python train.py --n_layer=11 --d_model=448 --n_head=7 --n_kv_head=7 --head_dim=64 --d_mlp=2368 --vocab_size=8192 --activation="geglu" --norm="layernorm" --norm_place="pre" --norm_eps=1e-06 --positions="alibi" --qk_norm=false --attn_scale=0.125 --bias="all" --tie_embeddings=true --parallel_block=false --init="normal" --init_std_qkv=0.0207 --init_std_o=0.0044 --init_std_up=0.0207 --init_std_down=0.0044 --init_out_by_depth=true --init_mimetic=0.5 --optimizer="muon_variant" --lr=0.00906 --lr_mult_o=4.0 --lr_mult_down=1.5 --beta1=0.95 --lr_head=0.00414 --grad_clip=2.0 --warmup_steps=200 --schedule="cos" --final_lr_fraction=0.1 --batch_tokens=65536 --seq_len=2048 --doc_mask=true --train_tokens=380100000 --steps=5800 --dataset="wikipedia_en"
MLP neurons of a small language model. Each row is named by its layer, matrix (gate and up: input weights) and neuron, and shows model dimensions 298-447. Each number is 500 + 25 x the weight over its row's rms, rounded and kept within 0 to 999. Numbers have three digits each. A neuron's up and down rows have the sign that makes its largest values positive.
A block is one neuron, or neurons of one layer that tend to fire together. After each block is what it responds to, as a language model described it from the Wikipedia text at the highest values.

L6.gate108:516481447478515494487468499518506468497485494504531526459521493514496498510475503528470516485497525468503511519481517485492517520506520484483481524502491476488517487515511506493496480498538476465509521477529552528528538502476510514504460487486485508465506509501542515520492532495521490535491520481472501435492542512502505502461468493465497493511478516485480536491513523519510533512500508500485487473526464502483484543469536487511512465476524514451526
L6.up108:503457479467505511462509495519486484463502525506488512477539506447508480486513522546522528511477524493452489484485455515487517525505489527520478482514498503511486492543465534498530455484545502491490519535521507479495483505527487462468496520472549456512515454514468538516531521502528496476489517522467461501480504496513506467523497485577484519512511492485516482509511487522488410454504513502493446520506520467480483532525491535493490485511513488511450
L6.gate208:476477491518508511486476519522474487465485484466496482481488524532457498482527555507521499499498467501511487513471489456503456475512504481515517491549468513510470497514498470504527501508505493484464519555492544475497460506478462498524451531514543544520446507461500492487505537554495514510493511528452513507484536489495522520555515413479506493537471494495505509522499511483478494492517466547479449468553550483483474456464549507521468512507505482533504
L6.up208:500513554514527524433472533492491493480473501473487527459500478443494467454479520483500507504480471526511487547493519541496455515480524486472526538489505480511486543533478489526505458497530464515498445490512476495506494482520504483515492514520522507502513488491490483467549483501519545561512495496495515479507461547478473500485503456490564486505505525504463495532498520535512510481530540487477479527493490504506490489494499445517505481524532517506494
L6.gate425:506516552512508448493505512526556525505485525474518487502457443450481507461489447511492508472500517479535505498472532454502477467491545452487472469505524485494514543490516506481538477494509455512478527517500488478479524462461462492525485492519492548505494498490496499507485481439439544530547468511471479533483494493489501493508509525468478494500521477544510541493485539456502537517490473456486542481501479492487500534475499500479508495480544529500539
L6.up425:481476508486513493470507490563501534513509505483500458480509490469491524470451426515483505468553487490495501493493507510498514515477506478477540558479481498499501508510505501496484516484511488480484496473514494523481522441463507528515494485563489527468485496491470496483478522474483544495535467478475487479486465476494469465528512558424574499504507497484550489537584471466499511485507432502479467509548478483491519485528519477511502444491514538444512
L6.gate507:516445542470514492549469503449464504501510491489504494526478505473504527464475501501474519514557485486463462538525451479471484518511514495453514496524498506490543499516542526479486480533444493517481515453467514544524489475503505501496479506442489459531473515528501475483511510471517531506473509502504503478501504502508534521515483539520506444499517457510516497478521488494491539513486523529484476498513521513523503518526524482511519509453549523530504
L6.up507:524466516499537540533504534536484505477521460503523500519505519521525513515468491485447490510514472448525547466518505592508482500482462506506531486499502528491526506574491531540530502474570475522554487481562492500492502504503476502483523470465511485501515489531489468471515516496547514517457522506550516455509488467484516463516477486488553486509521514511505501518519521536474509555501517484483486531467476484538517525492517473544535521542478492507541
L6.gate568:484508518478494561468477544477454520480484504472499498548522543494543483518497503505476520432550512504511491528493539509489496551515472503459537470507472538534517524487543492528438513466511478482494527504508537515523507474467519487485484515490552494488485500486484459468518519472496460524546494461533480545520492506482538480504527492477504514501490522472457464479500500526464497473506482546484507496513472485443532498525528483498478487520496525477508
L6.up568:508499484512560504476478508503512488450509509529509545520519483504469476502473513552491485522503543498479484498528523489499529498463548529508474471454503505494492503499473519512498519506483514414465477498517499489537488525448532516500532530506515509520526455496492507452480505490449474528496519503496506540495495461505515468507565480529525527558527514519546477448505514552484485506470493494502495450496505514465479470498474489514526448502491538506474
L6.gate665:521446521478508502480529534468535519508513502537500530506516531501452477467512484484493462439525488512473531540536446471459464470496553477494486509485480477527492510528473473442510477467526532510448498531490518509492515504470514459474493532464517519502516538453494487470493525472456496510473491490501514547459475471505499492506476486474503531506448502518504472542503514554499475491519484468497482522416502492494442488507512494528509548482446468502503
L6.up665:455470513475526504511505550495464516490525491479490442449521540494482523467498561472522518474517531539508500498466472515497473510515507497525481506512475503435505484518512533511488532522478495470513533479506531475544528475467522537457510504494489519499500497519502498485504511482480472507491483450508511480530492529522496477498513492465490498497531527510479453474436492496526484548483446519461523528513510507498454491486486489523491511559490529577475
L6.gate787:526469534495495517505530524523478471531478484552522526498504484502487545535503520526481501477502517482513508541551506475485446471492533478489500499501506490491541481526471514499494474498483544531514494492486518527441514482467490515487496496479499471546527457492509473517466485527484482498458501464449486482524502517563489560465475464503558455502473485498499531531503511459502525475533491495548537483510482496534495478488463486507485511510484507521488
L6.up787:489505541401505508511519514469499481486477491508531492524505493495470536479517532525514510491545473473477472519514497524466473523514493494489498519498536508468523469540470485480497494482487502445495471514509509490502511506493519499499526474460500472491528509528520452504531507517535525476484505486534524452484493466494510513503450502498515539528504522503552462521543506498504494485480545479495569496498513544512471484518496498518528478491533494507517
L6.gate826:522494523537517463481502548474495507489534481489512544498533469481516516457517493527453512526533493522512512481501491498536482494497501486494460500521499504480534521530542529473466490473495500469498464518486487510469473483520498480525472492509505510518521499493523504480536513513511504495453552501511446486475511499508538462449530467482534499483481550504508469544471483513480533499528530516487535497514506498471504481515511458536495501454490528480519
L6.up826:506521509485558472493492491475479536545491479538526523480494527442485512488466459503487517486526483469491513540485505474492479501500515501477486503507489496513510544524499516508489537503491491487494483512454481533512498500504522527507493519469498470515490435524481504496517479484530485447542518531461503443536492534523522503514486484529542496494478503518512517456481476493503491528445507524478465480494563490533508475495542543498481484510530552490499
L6.gate1000:488466505521496486518471492495482494496482556484452483495512525472473495482509481534522545489472508473502476489513515538497506441514504455503495505509517483487468549475491497481497488490501497484511482512472492539521489512499493471543510530524503547479527465530460532459511510462487535468469496547471529481538496478485480519496517514506536521536482497498495486465489503510511493564531460518496474496524521493487500503477485490466480516525527500560544
L6.up1000:511513498526525499514509479520539535474515486502538457495480501468522482505472509526537489512494481514514521485485483530547493467503541503441467469487471475504517471484473507455503486499485511478475498554497459504486504492512487465488505531512439482503521497476498512494491482551489511510497494487483500520519483528522481486464505506452540472506470446520539460506469520459500478553492522487481467519500518495473491519502499475450532497502518540469521
L6.gate1222:465506513504506479486522521523482465496494505487520485503495528509492479495554491464468511495525442476480516516502493464504494495537481498536504525540507475463522486494495504500503495526533470477479502468498462517489476490526475459556538527540518542542520518486489498502493503508517492461521571533491521512501488513514468501494485481497489454528501502501530469490559502518499496506529512486517503476483537495492512461492494483511462551497483526455507
L6.up1222:473486505508526487521490517505530498492492509542498501474475563466473504496481508510502457487517525484540473498521510545503499466461519512455490507491503486477519561520496506468501510525490490475481463519493501492468472483519532465510479515493490528473513516470498548508493517520443515496487507473525500472455506500489455476532486445498517480522502460456497486489484498507495502472524497516525486527526486553527467491494494474501526524566510491524455
L6.gate1569:527454446499492531474467495474496502527526521512544496462490509486538477458531519498530524520504499442459521471501536528528475462473508525474542522499495546515515520543493524458473509491528495493467518491474448485504485508527530485522487514492472498526489488498513504470506478505501556455508545498518487487461463500538533491538554477510455500464542501519483534496503470494478526473495507537538466522495504495478474537530481511464481518498501525491512
L6.up1569:523489509512544518455501494470476507490510508521481459517482446490524531439531503474498475451480467459502499473454527474539487507476467547476516462499541498490525551505477519496524490485469469506497508484478513534484511458501499500497494510491502455514498449485541508462504483525530545493509523487491479489505507429495470517476527475476465484471512465509504523503514512530563482517475507479512514472487514501519479515509487452533486511506528469539535
L6.gate1573:530510537496511490510520525514448475520459516513490486533567497493514494498532536490482512494504496517504495469506467535504476503511461463519537529504481531492492494524538493471465480492500487495516494488521495507499502503499500487537506489484495493512507452510531500475466468503524490450465492497487513512510483504465487510474424506569519481506465556471509521493526493534555523473469537447524500497539489488516473491561495455494481542499516523488524
L6.up1573:535491496480478529477494515529432505510488460486556487486529492512498480483496499520507477512523495477482484487508468539501531501521515529526521451533522519506538521491520501522479487520491470517458480489450486508529491522514496504504495506500463476537519453511513530510472491531530537527473494512504518505472459501484490527477508478513505500502489509517529481504486543481486492553473473517478518479492495506493520507502493491490490487511492516471525
L6.gate1624:518497489534514452516505514503496466526506472456472506510504519535536476515486495485542535506495491477504449518506509467485502507502506491490486510517510513481486513454522507563484535480452481543513516543515457483505490490519469509488516533507473515478491530479503506529528515483479459546470497476480475492518494492528500517516503492531518527510495495509554439524521451497486488489531516509540475501510517495442473495488501456506470477513475506506478
L6.up1624:523490527521529447472474473443480498490475510522507499502493571508507521537513469508505529496551492476467489500526518480501504496563525510482509514494491497475499540516524464481471519542509472501441531518522552508542509477482484528557505468463469474502490478491520485494571497471504492524483486504528505469522504512543459481540501477479501503482492528498481512510500519483488505485510483492493460528524481500430514498483522511499489489497477498521513
L6.gate1895:511496454524464498530484471489528500491508509492507517503481500513531506494474511498490491478558520480524521483506479522519522520513519497495531538507498469537525483493480494544470512492491507455480429527441490544494478521484472493532468532510506505499516532512499485473526504462482498501476541465488495510531488478435489514488423479445485485512492493534485497462495497510535513488503463567505433478486521511502491479477520458458535501486457474528468
L6.up1895:499480536498505474460498515576501522503469468519510484462534535482507547473509536498486523509524481495524507531448518477472540515502530479492519510506506501473493473502549513463507512524502489489514551504524523525539531478483493496494495464468509483513507521483470476517510508528470486490510467506501478525453509495514482479510505493535495497469479471497486501481524538512516478500506471477475523465527550488532579537523480487496484484500512494496484
L6.gate2191:466451488474515548488541505511479528517477494497501495492492531463502531508512478529529516507514496486491515498484507501509510540490549527508489568446461494524479479519519556512508497480449495466488529518474446472514496479502481507511483530530481485491483526496476529493465512510501444506449492528450497538519462515525487512516508486497482474544507470493497488491514521532509522469504507504515502458500540509491520497500529532524462524500470526487487
L6.up2191:519507484523519485459517492479462496452464472516528460490473487500544507478475532497475498525512512467500503478544475477522458520515500464522555485516525537481525491518493538531491524466421479473507507514456518447483485491489517547520489548444510527520491509445463514539480520519489473489561523503525495484481490424512514511466487485528477501475556509539496473461510527509504495527484504466509526547506496512497527547479499512546506480494478539501514
L6.gate2267:508521505477518446462488477503494534473502485521488501504486475507470465478561503489545514473472504486520486511509464474475490509478488500482475489495496514490537493531485467494548479495513510503450493522484484463523482505500486453514513485462547518530499484471508476490495466512492526515529496481435441462493503495509496522514561501468501500526529530471451512474543466517493493476516467471503476525468534482511502479509497496487543469476465527500542
L6.up2267:460501504446539505500495514502502532505520482433523504507432536479470498471470523459510495462537500452513513523480478462494496504535537522500488472506476511531509477490486507492507474498509493524473476473514451507540498517497518511485444490465550533519526494526525529496451471509495465522534512508496504477510545565500497525537532488526465508469514550491514478481496514499529542504545512512530475512483446500535476524512497513515476491474516503522528
Responds to: Short word-piece fragments inside multi-token words, mostly a lone "o" linking stems or ending Spanish names: Bi-o-Ware, archae-o-genetics, Ernest-o, epis-o-de.

L8.gate123:481512482483500482502488498495498494504468510488535481448518495474510513500533467553500451450546516492504486501504502482499498525491508526508493517495512519494532459491476468495507497504556474480504486543499516516453491505500529478485482546506524525454485482516495495483522531523510482488464488448503560447511540515567502481508471498524548506514530481511545542544473492480525499476516453479498507491458467566486497467484506463460503504482471526494523
L8.up123:486448491484515498479518492517527547494485431508491438497475487495496460483491500472508511484513470522477494523507532496538496488474510566486489506532499490448478455527523516530545511536472461472452492471500496468493497490549487469486500513469508463469509511535519512494485505457469514536467475467467529480546478524512566492456514501551505429500563454498526503477508491559543515515556478498509503471456465517491511497468497501471516508460488489532521
L8.gate610:486457480481462459515495532504495516520489447494542508444523513584520504551543513519495462510478464438503516440492488519504528452465508500479482489535495514511520505481524512513505491448504508493480496477503501533509513511518488473510493515484475493434514484502468509479495542487501469485415549501440501491552506488509516467468475473519433510511507496504532517479479548469520501491481472501531517555475493518491521479519542503464499505539535564493496
L8.up610:549451505515500501482516510484484513537484473502525515496548506542513497532511492510489497520461492473480493466500459494537476492471506521479473513499488496499527526541480551456477483503542499458463529497541502551493475478513511486535507520497501493496495444483468475517495535484525489480460523487447551461496509510498518501471496481479494455554536489516534525471508512487495498495543465471512529547475486509503507486529502515475491514531503527498535
L8.gate1492:490491555494517514477452515499447554509526490499501485491482508476525500471517441508507417508485541497490506502524473515488465482477557544508510494534482473490542471501533514500514506526471512530493440445495542524489529519495484492502510534468498496485495510458503494511496507498525520485512520500443520503508521489474495545536485503467489490480492462465488498460495468525495496480517441490516489455446414457495474503493516474507476498460486512540525
L8.up1492:485467519497476501508451486499505544514486539517495513485506510520521540506470509484519526501487496479481508493494430480537527493451544538484533495481501492487519464496528521522536474508534478490472492465506476508482510517459497520506491503491524463485498517504486503493469523470485503494489474528471512486516514465493502532439501572474531486495503489506525551485556490472501487477463483553486508535495505441477512489484515531530533484515506500521519
L8.gate1864:501474525481532500501454496535432546531517491522478524492522485534508500489496513528499494500507474442482492510479441513424484492475475528496534459479475515479494472482492456494473520470484447548520486482509538524523512519530510485526534522534500478475519509491507472544512473532513513539506483451491503467518501461489471483479528536480468518497496491534472468539475540492502492488492523592522542526455486518533482466502478486488507513445502519497536
L8.up1864:505487504503528507490473511512488467494512500504477486471522456485467521496504511503515486502504521527485509556496476507481492474434510519533487473507523480517482466486506469531466530501523463486506459497510516481511518523499481527549475565505491500521535512496515468489469501505510490514454447504502514464531498444502496507493460484514470472500476481534472517516461530469530486544492501519525490473519504503503489487478521479445516443478458524479492
Responds to: Middle or final sub-word pieces inside multi-token Latin, Italian or Spanish-style words, especially taxonomic names, e.g. Mandrago-ra, Saxif-ra-ga, metafis-ica, Cincin-na-ti.

L8.gate502:490533511509529478479452505493490511501516507494522475509501496501547487500511512465526489473519478464507531529499502497482472488529519457486502498511491484507489486425494503549527475488517517522472542510506492509489443498460442488493512493498488486476448471477519477517460520460492481529537542497481501523493511477473454492495489484509511464532481507520451538515518501497532500496446485532498505538483501552492471498455506503482493519489497483472506
L8.up502:506503543495518504463487480518501477518512497496486486458557554492458531485510480491505477472540521516510509493493498497472448523519528495492486522510488497488530469513495503526531529514473485523495521506486497500477501502479454471483522531479503450550464521497527527536481508514507485469510520485504543528487527502494439507472535514491533491557491529481504503460532523529537507489491507509474479506437524482469454524494535482472468493473508449468553
L8.gate577:481515472458491503485505515529550457519522496500554504530520501495521499568485497506496475511487483449492482512485517479506465479479542480475479510528476478493484532524558510504474513480495521484493524504521503488487469490479483489477488488532455532465481487526501495511508541513472517487567481479480479509485485481510468559514510503475506489547476552500494528524511485547454489507481511517498490481526455466529515496504490533506492525503489489524480
L8.up577:474502544536503466521495505510499492448488508499498527490529497508479472533485486478510488462482513483496448478528473518504508503520498469483473492509499496479510560512500494498512470504509503505504543479478456551521525534493524507495537518528505533484506494463488477506531546488514467454529520472480510494498534511493440520484552498502459487545483501519518480481527503515476533496485503532460463519522515469487527505515530478534514465529495497514488
L8.gate884:441451524497462483498488498486467484503501521527535513453437515541527486456464519460531487523495517506505501504474483504481503512542496521517471516481519507517485539525490515523482491515503536530489540504503514504507524511470517446500499496510502443512496514476521515529507447461461554496484483521537498504488464490523467530530489521524486532489481488514521481507471546515486532511498486482482485504465491486472511473498516493527477488556515458494459
L8.up884:475527476535505524528465504498479487509497507487530514494534523494490500495463496561482486506494516523492492499523503514477477488468513543455489540562440518501528450488538446533496553485503516497493503493482515468502519546482511494492542525529527482521492489499483490535436533449504526500527529493500455542499528494527477497490462532538492472477468494513475498533512557490491535512435486518433477483505555495491486504503534518518459490476502495494491
L8.gate1200:501518501477499458417498453518496545521467482478531515510468488519557531494529478470486504488476489539536516498500497521480554546513510471517488466507512468497518462499505478488556503510507505534478467494509549477512489543516442518525521493476507529459545500490517513505523499464472528477482501504506495495473503491507507498529496474540482521509514473518489515493509485559489462466477497486519488478493511505518513491445531478524493500513570487498479
L8.up1200:523500508516534481475492495464478525502473522505519534477514518524477521507487523522500474518500515473493519493462498510517533505519458468489467492534483512534470512513497459530494522484488506527482540483553503555540485503509498538489451528508500586513470510485505488526542526500502522490506495502491479493481554497505505458477495523535493510458495527549541460436455567470528495513495524529486521517526497505479504509525523505559516505458506476488452
Responds to: Closing equals signs (==, ===, ====) ending Wikipedia section headings such as Cast, Early life or See also, plus closing cells in episode tables.

L2.gate73:540466536500501438493539523492523530488492551534545465541455488518467512462514485505526518493476484488516503498491474507528488493478467499455500513556541510550493477522459512548518465503470512548463488455500516511479455486448481468513505496482529534505515503476500465513505523486493491507496510512514487472536540479508498471538492511512460521535523526506521463510483542514481532455547523518502512451507483517490532554517546497506495518483475478547477
L2.up73:441546496505495486485485493450520444516512491488521511486550491504495482469517513490519502511522513479511514467507486501521534475509499484525485462448482538503501455488481508515449517430539496493523517501542508438482545522527500456501496499479484462480498478518489560545516475483497459527497551501490494454491498525500493484511521504510539489511554544511458472520486489478564500502494473516499459507513486494491509496538489533513508504478504475509526
Responds to: Closing =, ==, === marks that end wiki section headings, as in ==Description==, === Events ===; also digits in years like 2026.

L2.gate668:511511530472462489500475535491500480453530494489430494539525456508548494501483470525525506497498500496428535489507452513507491443492484499487503509516574536494502522546498514501494515515510518493489502484490512488514501492524452482490456489474453488424504523514500524510500505571449540561505477497473537505435491494471509499473517498500525508513495515530525495518545492436529488512492500458467533519522489521515490493480440534498492516475540533490530
L2.up668:479536497508487522509501510489520519447509500470486478523479485455515515512499501519513505508549482517527512507478484497517473525484539476507476496506487483482492479463565504508475509528529501505488457481510506490556465474480522531547480522499454505518513496540469524497539500506496462465503500501525491493476477527463527512497464485488487515517454502492492497469536477513467501502466482507493470508460530534506480513568505472514492548500532507493501
Responds to: Short consonant-plus-o word pieces such as so, to, no inside a split word or name: Meso(america), Pro(to)col, ve(to)ed, sopra(no).

L6.gate735:510515516495508502456456518518525494525491476511457519501481542460507475494539545483527488489465500487495524467474451490454469506523555492556488513499493529497518461501525483480502479519472565463478501545474495539483504469464471499486498508526496496479525482481509508494473500540476474494462549486457485493520492494494519508509494523520471560507475521511509525497499501545537450493517498496505534454481548510497533478471528516481470491480513479494457
L6.up735:490495527466529538475484511483502485503517519495463545488495486504513504483495486511478530543502499481519482489488530460497535510535467477463522544505484543519540452524475499512544484483472549529492485544466521469486483451477479461493515509466492507493514489519497479504490518521485511488526518487518495507512520501481524487490499528506470499511468473522512478533541457475478544515490489512501460539512530464546526532506457493504476517457531481509501
L6.gate769:497522505523492495547493446434529503501516541460469489535528497526524478509495532505445465463520493529538486538467468487480471483452478467524512511525481495528529495454517483458534489482542513516546522484518503513481534497466502476475513514506475539497469480498508490494499515465546543437510485467514476488571463483530513474502512493489549537516502499493488484487487534476521483523473497495506475465497488503497511491480497464482504478468506507508538
L6.up769:521489510490487528479528484506529524502518469492486487522530492540500527510501486494497497482555505481533520510453488512514449502494479452502517519544461523486453471454462473498510474499519505475503469503458540508505483466472542479497498480470492461529489492476488468487545496479490524473503499513490523494540482554531523513507555520513531521501462515489524486520502505480523497523498479533487526512553488521530536524481517521511508443519502527480466
L6.gate914:507503519459523533498477500525479514498468515481524498498468507497515508449475534517530502508540473489485515506447527497509505495519489505529472534495477529534478527523494499497457541470527519502484450506508454515456481521535512531510504469518515522498498466509501518496479501506523523537501507479490516496479561499510473504517490517501489502518506539482463500507494499484508499516494499518488509543524510545492526504487551527523464488477495474548494
L6.up914:550458468477504505492461461558485497479550483505516496486544521453531529514517489555494523512495502501482546458495479524475518447512502464542490492530468504549503516509496464498506515525496482454480534489525474522483506494480467473498520482508481503546505457503489521501531519460471543488488532483512501517464522507500514492453490521542461500525490506541484510534539496536488496514490514525526521502513478453512517499502564483507471495459465478463529
L6.gate1096:469493496489516522491502507501490479506491492520483491508492540542493435540493520542478493493510542490525458496480461521552499496442543493503518514499512494501494468496454522517469521543517572476481499473498500495517516542489486493501520475540465488532487497498483532487474512465499499484482458490537467494551469499508458488498472508474473494539490501499492476506463504486533511472528520499501495491517522507504479543489510483461443463464462482525534
L6.up1096:542496466466499494511509516488539528475474501480525503488514511513520513527512464527472446490528527496504475463574476492547545525521489497501472514504484495552510487533512488534480502523518516499475541464503524467500464506479480509468542518497475499462507460496503503516538475439489529477547495488508497489532509497513492468512486516491465501504510513529495503501470509520518479516489487502471494488522528506483529535475530527503469523492467491544468
L6.gate1115:464514460497483478501500516551511497454530513510481439485506498512545557499523500469465495478546519454535532512518515480527485497469501519543456480493470472502508502479483531501485503492453516548533523515505497506496558502465502472503495451445471474517518512551489475501532505530498533480499443529487477484522520456531503490494500495502507498546537520511491502504479532544520467499541477496497501500539483492493507549455515517491459513551473545498530
L6.up1115:498483521462449472500468516521506525490436494518484498494471496475504518512556518503503457491513496490497526461498500475505525507531479509513509549490515482520490502521450468533499447483448489524487490492526488503497531477535486505514489507435485515478476484454475521481501504496452512498480522502530460502484510469541516472544519480483493514497503530551510481518526501512535503502537494450508475550457474499505500499489511548530473476494488461510492
L6.gate1202:509511498500485531529459480505479487491491550465507489503501551460525560484521488532499487492502509490534526538487501467500501535500520489546487493499476439511554468515444507475490520455465521501490530510501503480456455504486434485471514530477499473490533490499503513454486500493508516521518539517493507535478516527517513519506464486496494508501502524537452480492500472496502478522495482481501491478496541468459507501488532498515509505462473511505512
L6.up1202:509499539504486474490513500553501491517514464500526480522498537435465546509504478518524524513495494509508477507500529542513531502500534436524529512501466456502470507521490502514490477474462459459471526500485520506507506520513517448493492508527488515508492462525494529447488502518478492511474492522497539494499534472492530507490520509503541510497505493494473482458467477504508437464492486519502533554520527503490517493485496497552508485477507529479505
L6.gate1292:447507499518483510477505564496490490448543505507508437440511475506538496533476497452494449514471543496532480471559473506524501476477524491552473534497519484498497463490496535488494466485519481497510499483531510492494447500448503461490523502491560485497502519443478500514491509447489496507449511478530492489510481487533497512516512509526505481564494505499517487553503521499522517499495486522526473549509567536478495509498519542518466447496507499521479
L6.up1292:481462493438533525524482491488533505468486520513534522482586495522505519493535514496493485527496506482509475484492503534500477543506494512536466499482512505497479510528462501486482483458474543511503480498539525511510513500488491510478494471525496488498495475510523451480496529539509487533495486484448458454521496460532489481507501530572519502481498520508504503492498535498560471532504499476472449481508546489514489450468489506516520454551502491451480
L6.gate1397:453471497488494484507471491490474506528511472521505521460506506514530506543532492530517504444472524487497510470516540475515575467525498467476538515475483486477544519482522529498533517499488526509504510509500533569492456465467471478531521515534464532481503537511474462500507491516446553495478541478434460535484460524494530503525475533492515471466493485483494505528511500467524524489480439509495532514474473523528516459493501494459421467495479572469501
L6.up1397:462472521478495541526487506475478502479554491484478482512466536517457464521465541526504494512484495502482537439498522459507494517487471512507510523485485512496484473517509510451491527500493515512540471521514517519524468505477554518506513507483506502503562473454492506482472502473496517511458480479518489503485516557490526464518530523549533500518472494480498508467475491482511505517495518500446500465493515500513485487570439480527450484492477513530510
L6.gate1408:471504473511460527517474489506463529527460501476498456491519508468490471470504484521494481514520529463511550468541473526517494500520512514504476490528480446490502493543511506518488481504488510553482517482518528510510541500523452476507520467466525522522494490517495537498511513476491508512514495502507509508526507469511477502490492540504506481543484522529468503502513507505479474476462489466512549512526522485464531500459496516463481502517535488503495
L6.up1408:524522501494478453469510515533556488489504464497564543464494483522484487505493498500479509474448477504507490514444484472517512499533504538488485528525473525475505473532446526495512513485538505546525519466534563555513523517498460497418504479545519509539481471506514487539495463524469480503529533500478501493482509522515476508467520484514492504517479514522487474514500540505525500492460528495463511481535502484487500486507550509496457497490520485508474
L6.gate1701:496497505488489460498447472533500439507512504477471470520506549464514522510477503510502478500564495487486498475475516457559511515485492485532485503539499530514505497492504506475509495472485531453504493525541498436522488526480514487485474488488504479502497526507537444469473530516479513498442515479518495494510455468515518566520532539509501498471487519502524523513547531465479495482504496489505499478532564488522534517470539550498470473524501524531495
L6.up1701:467518511502514536519463463471464487465505493504513499496560516519505460478471508491491521478529488516503515489461475508582524473496518510523526504501524530506507489453475520481473490501463563512501525511548501501491495493460471462519469476469521527484512520523476458478499557490512527470481495461491507501481468492511528539463535509513522484501484469479500496519465480501527483524533503492537516445524482516519509496506508450532459506486488490525491
L6.gate1709:446482518457509517525499497494516488498507499516522492469516507484513482508547531468504534503512523495536495510480493510509490478518486470499458509478480505531483512514485521508455547496516515514468561491538530533556497509538450500489539519507452502520515429492456521485527531491497527516533490472513501513482538493477519477501490516488512498534527565493451494517468518474486492475462467512514486540525510492449481505469495491519483480507488468518452
L6.up1709:506522464505509471497513475513513505516491484517493567460528498489464510494518527493485525474488516516484557495544463467499478504475526465504417511516500494506520483506484492477467508510495558508491441510502524528472526532478484514514524498503492465549467452497504524527499494482500507471493475546521512569490516486504514474464526484513488513482510501493504453478502521508535495468461489491489500505514474491477458486477515484545475481547474432519481
L6.gate1836:520515487491509525509497511520492502502501478439429440455503457517538482540487472510477511518517524544500471550508518498534499493485525538542505488497508534483479544494492471456459461467458528478534510518514505465494524481466502510484471467517550503477483496535528470477482481543471472480493528492513506467539474448537543537536503524542522496496487511497491466491504479502564523476455492501488498472494513529546505473474534483508452481526514541468485
L6.up1836:480473501520516513554482526489506485517485459498475501487515500529536498464484500534528471543500484532494491496535480510506520512499518525510537523475489539532461482501516482490490509508484515455488446499516542492513474477501512491517525517531487507486516526509488469504500468543479559573502526494526494538537502543503545549479544508524492491496516509495500534466488495482513488509496529548470494472505529486531519478460501537526472489496525527528503
L6.gate1937:524501488472512454508495462473459543471490485512508466511533469469531493498493495502463446458501476472521472517497465539519492501499525470531462482487510491489505461518461506435490524489493539518452512525497503493522483461490537501501507518490492467524509471500469538494445486537527521497507506498563473514503465436552523487512487536489482526511550498490519554503506519505480511492454430464495496509499488480522537492438520531494480535463450493491443
L6.up1937:530500508485510467443530523512458486514526509499456479508517522481502502477513519538539517490531467522499530533528489508478539486517504502474509530466491472499479511493490532480468456478476469501536504501507479464508531458518472503479484539457521525475488546510506483497491507510505473501508531461449473517493514513479514485473477488501530495492475484526495482501483455482486540517503489547504539492479512503526503485500513511499504481480497478561498
L6.gate1982:467529464529531512449487544508515485506498478509517515503502534523473473482500489538468499516497525464530500531515471469532500520486524499500503524507455501475490451513472489520450513495545523506452481477516503510505514511506501482478522440473511510539502478520526516528470515487432498502529473484454480519536515466524526510489509548491443464535526520486441459491497561467521554519468471498500494502553486558477483496548536517518428537476493451495515
L6.up1982:503476491475506492524511504553485487469481499503521532521548497505487470488518486485521513482503511452494482525463459492484521531515516485476473492504448545519516496522533530570495513476519545510522509489515480504551498516531483512506482484534484487506495502535451527511515496488488489535492497454493508569529503570503523522509518508485514514510542528483476515472479528461507514461495484499510475510521485514501497501472518523534515503466468478491517
L6.gate2226:443495506489535497473488507510468498467511516444497511454521514509501503475517577498492446466482469499481529483484504492444483487486537445555474522461518537450528481498487499492520450448460515499514458512510471437496532455525509459459491500531457525534489508517505491509459464473481550511499505516526496472510537502497475510462462522502493480476511511514511544469462516536491558533503497481462467507474510514507506513506497544508448491521525498509541
L6.up2226:509496506489554514482484518506481526450520493507521491467550514505463526493539520441476458472459503504504520509466496495495489496508487472556508485515449500507529489519493506476502476451487511452540509491511497433488503458517513498526510496512473509499483509503470500504472481475510538501541501513508467479528539481482485452470500557494528481515514504534482518492469511507508529540513484485483443508517517504497484518489500501538501512502515502518545
L6.gate2280:511505537520497488549477455540451493472472457487506471533496474505521510562517515504466482477516488510543470504472515474502499482471502470517487515489504544462483489502488421479529459455492500512503467485519488480514518451508540468528518521513521482476502480478512501536452484468498498497483539492489499501531500504495491473520493526484545535509522526497505455502475535495516484502471519486535521530507513471528465502483461502499486522430522519508503
L6.up2280:471559457507510507501508521497524460484484493479499561467476493492493528506484500506509501513516535527527518497495473509546491450497445479496503485499525499496513522513526522461500468488484474475516470521453491460532496465537494534520460497522474513493513486524501481489474521533526514520486487503520450515483490517499469516504469509508507529512490494515476529487511541479539476497464487531504535545504457500473477510547445449495472491457553480483470
Responds to: Fires on the closing == or === of Wikipedia section headings (e.g. ==Track listing==) and on an opening parenthesis after a noun phrase, e.g. willow (Salix, education (CPE).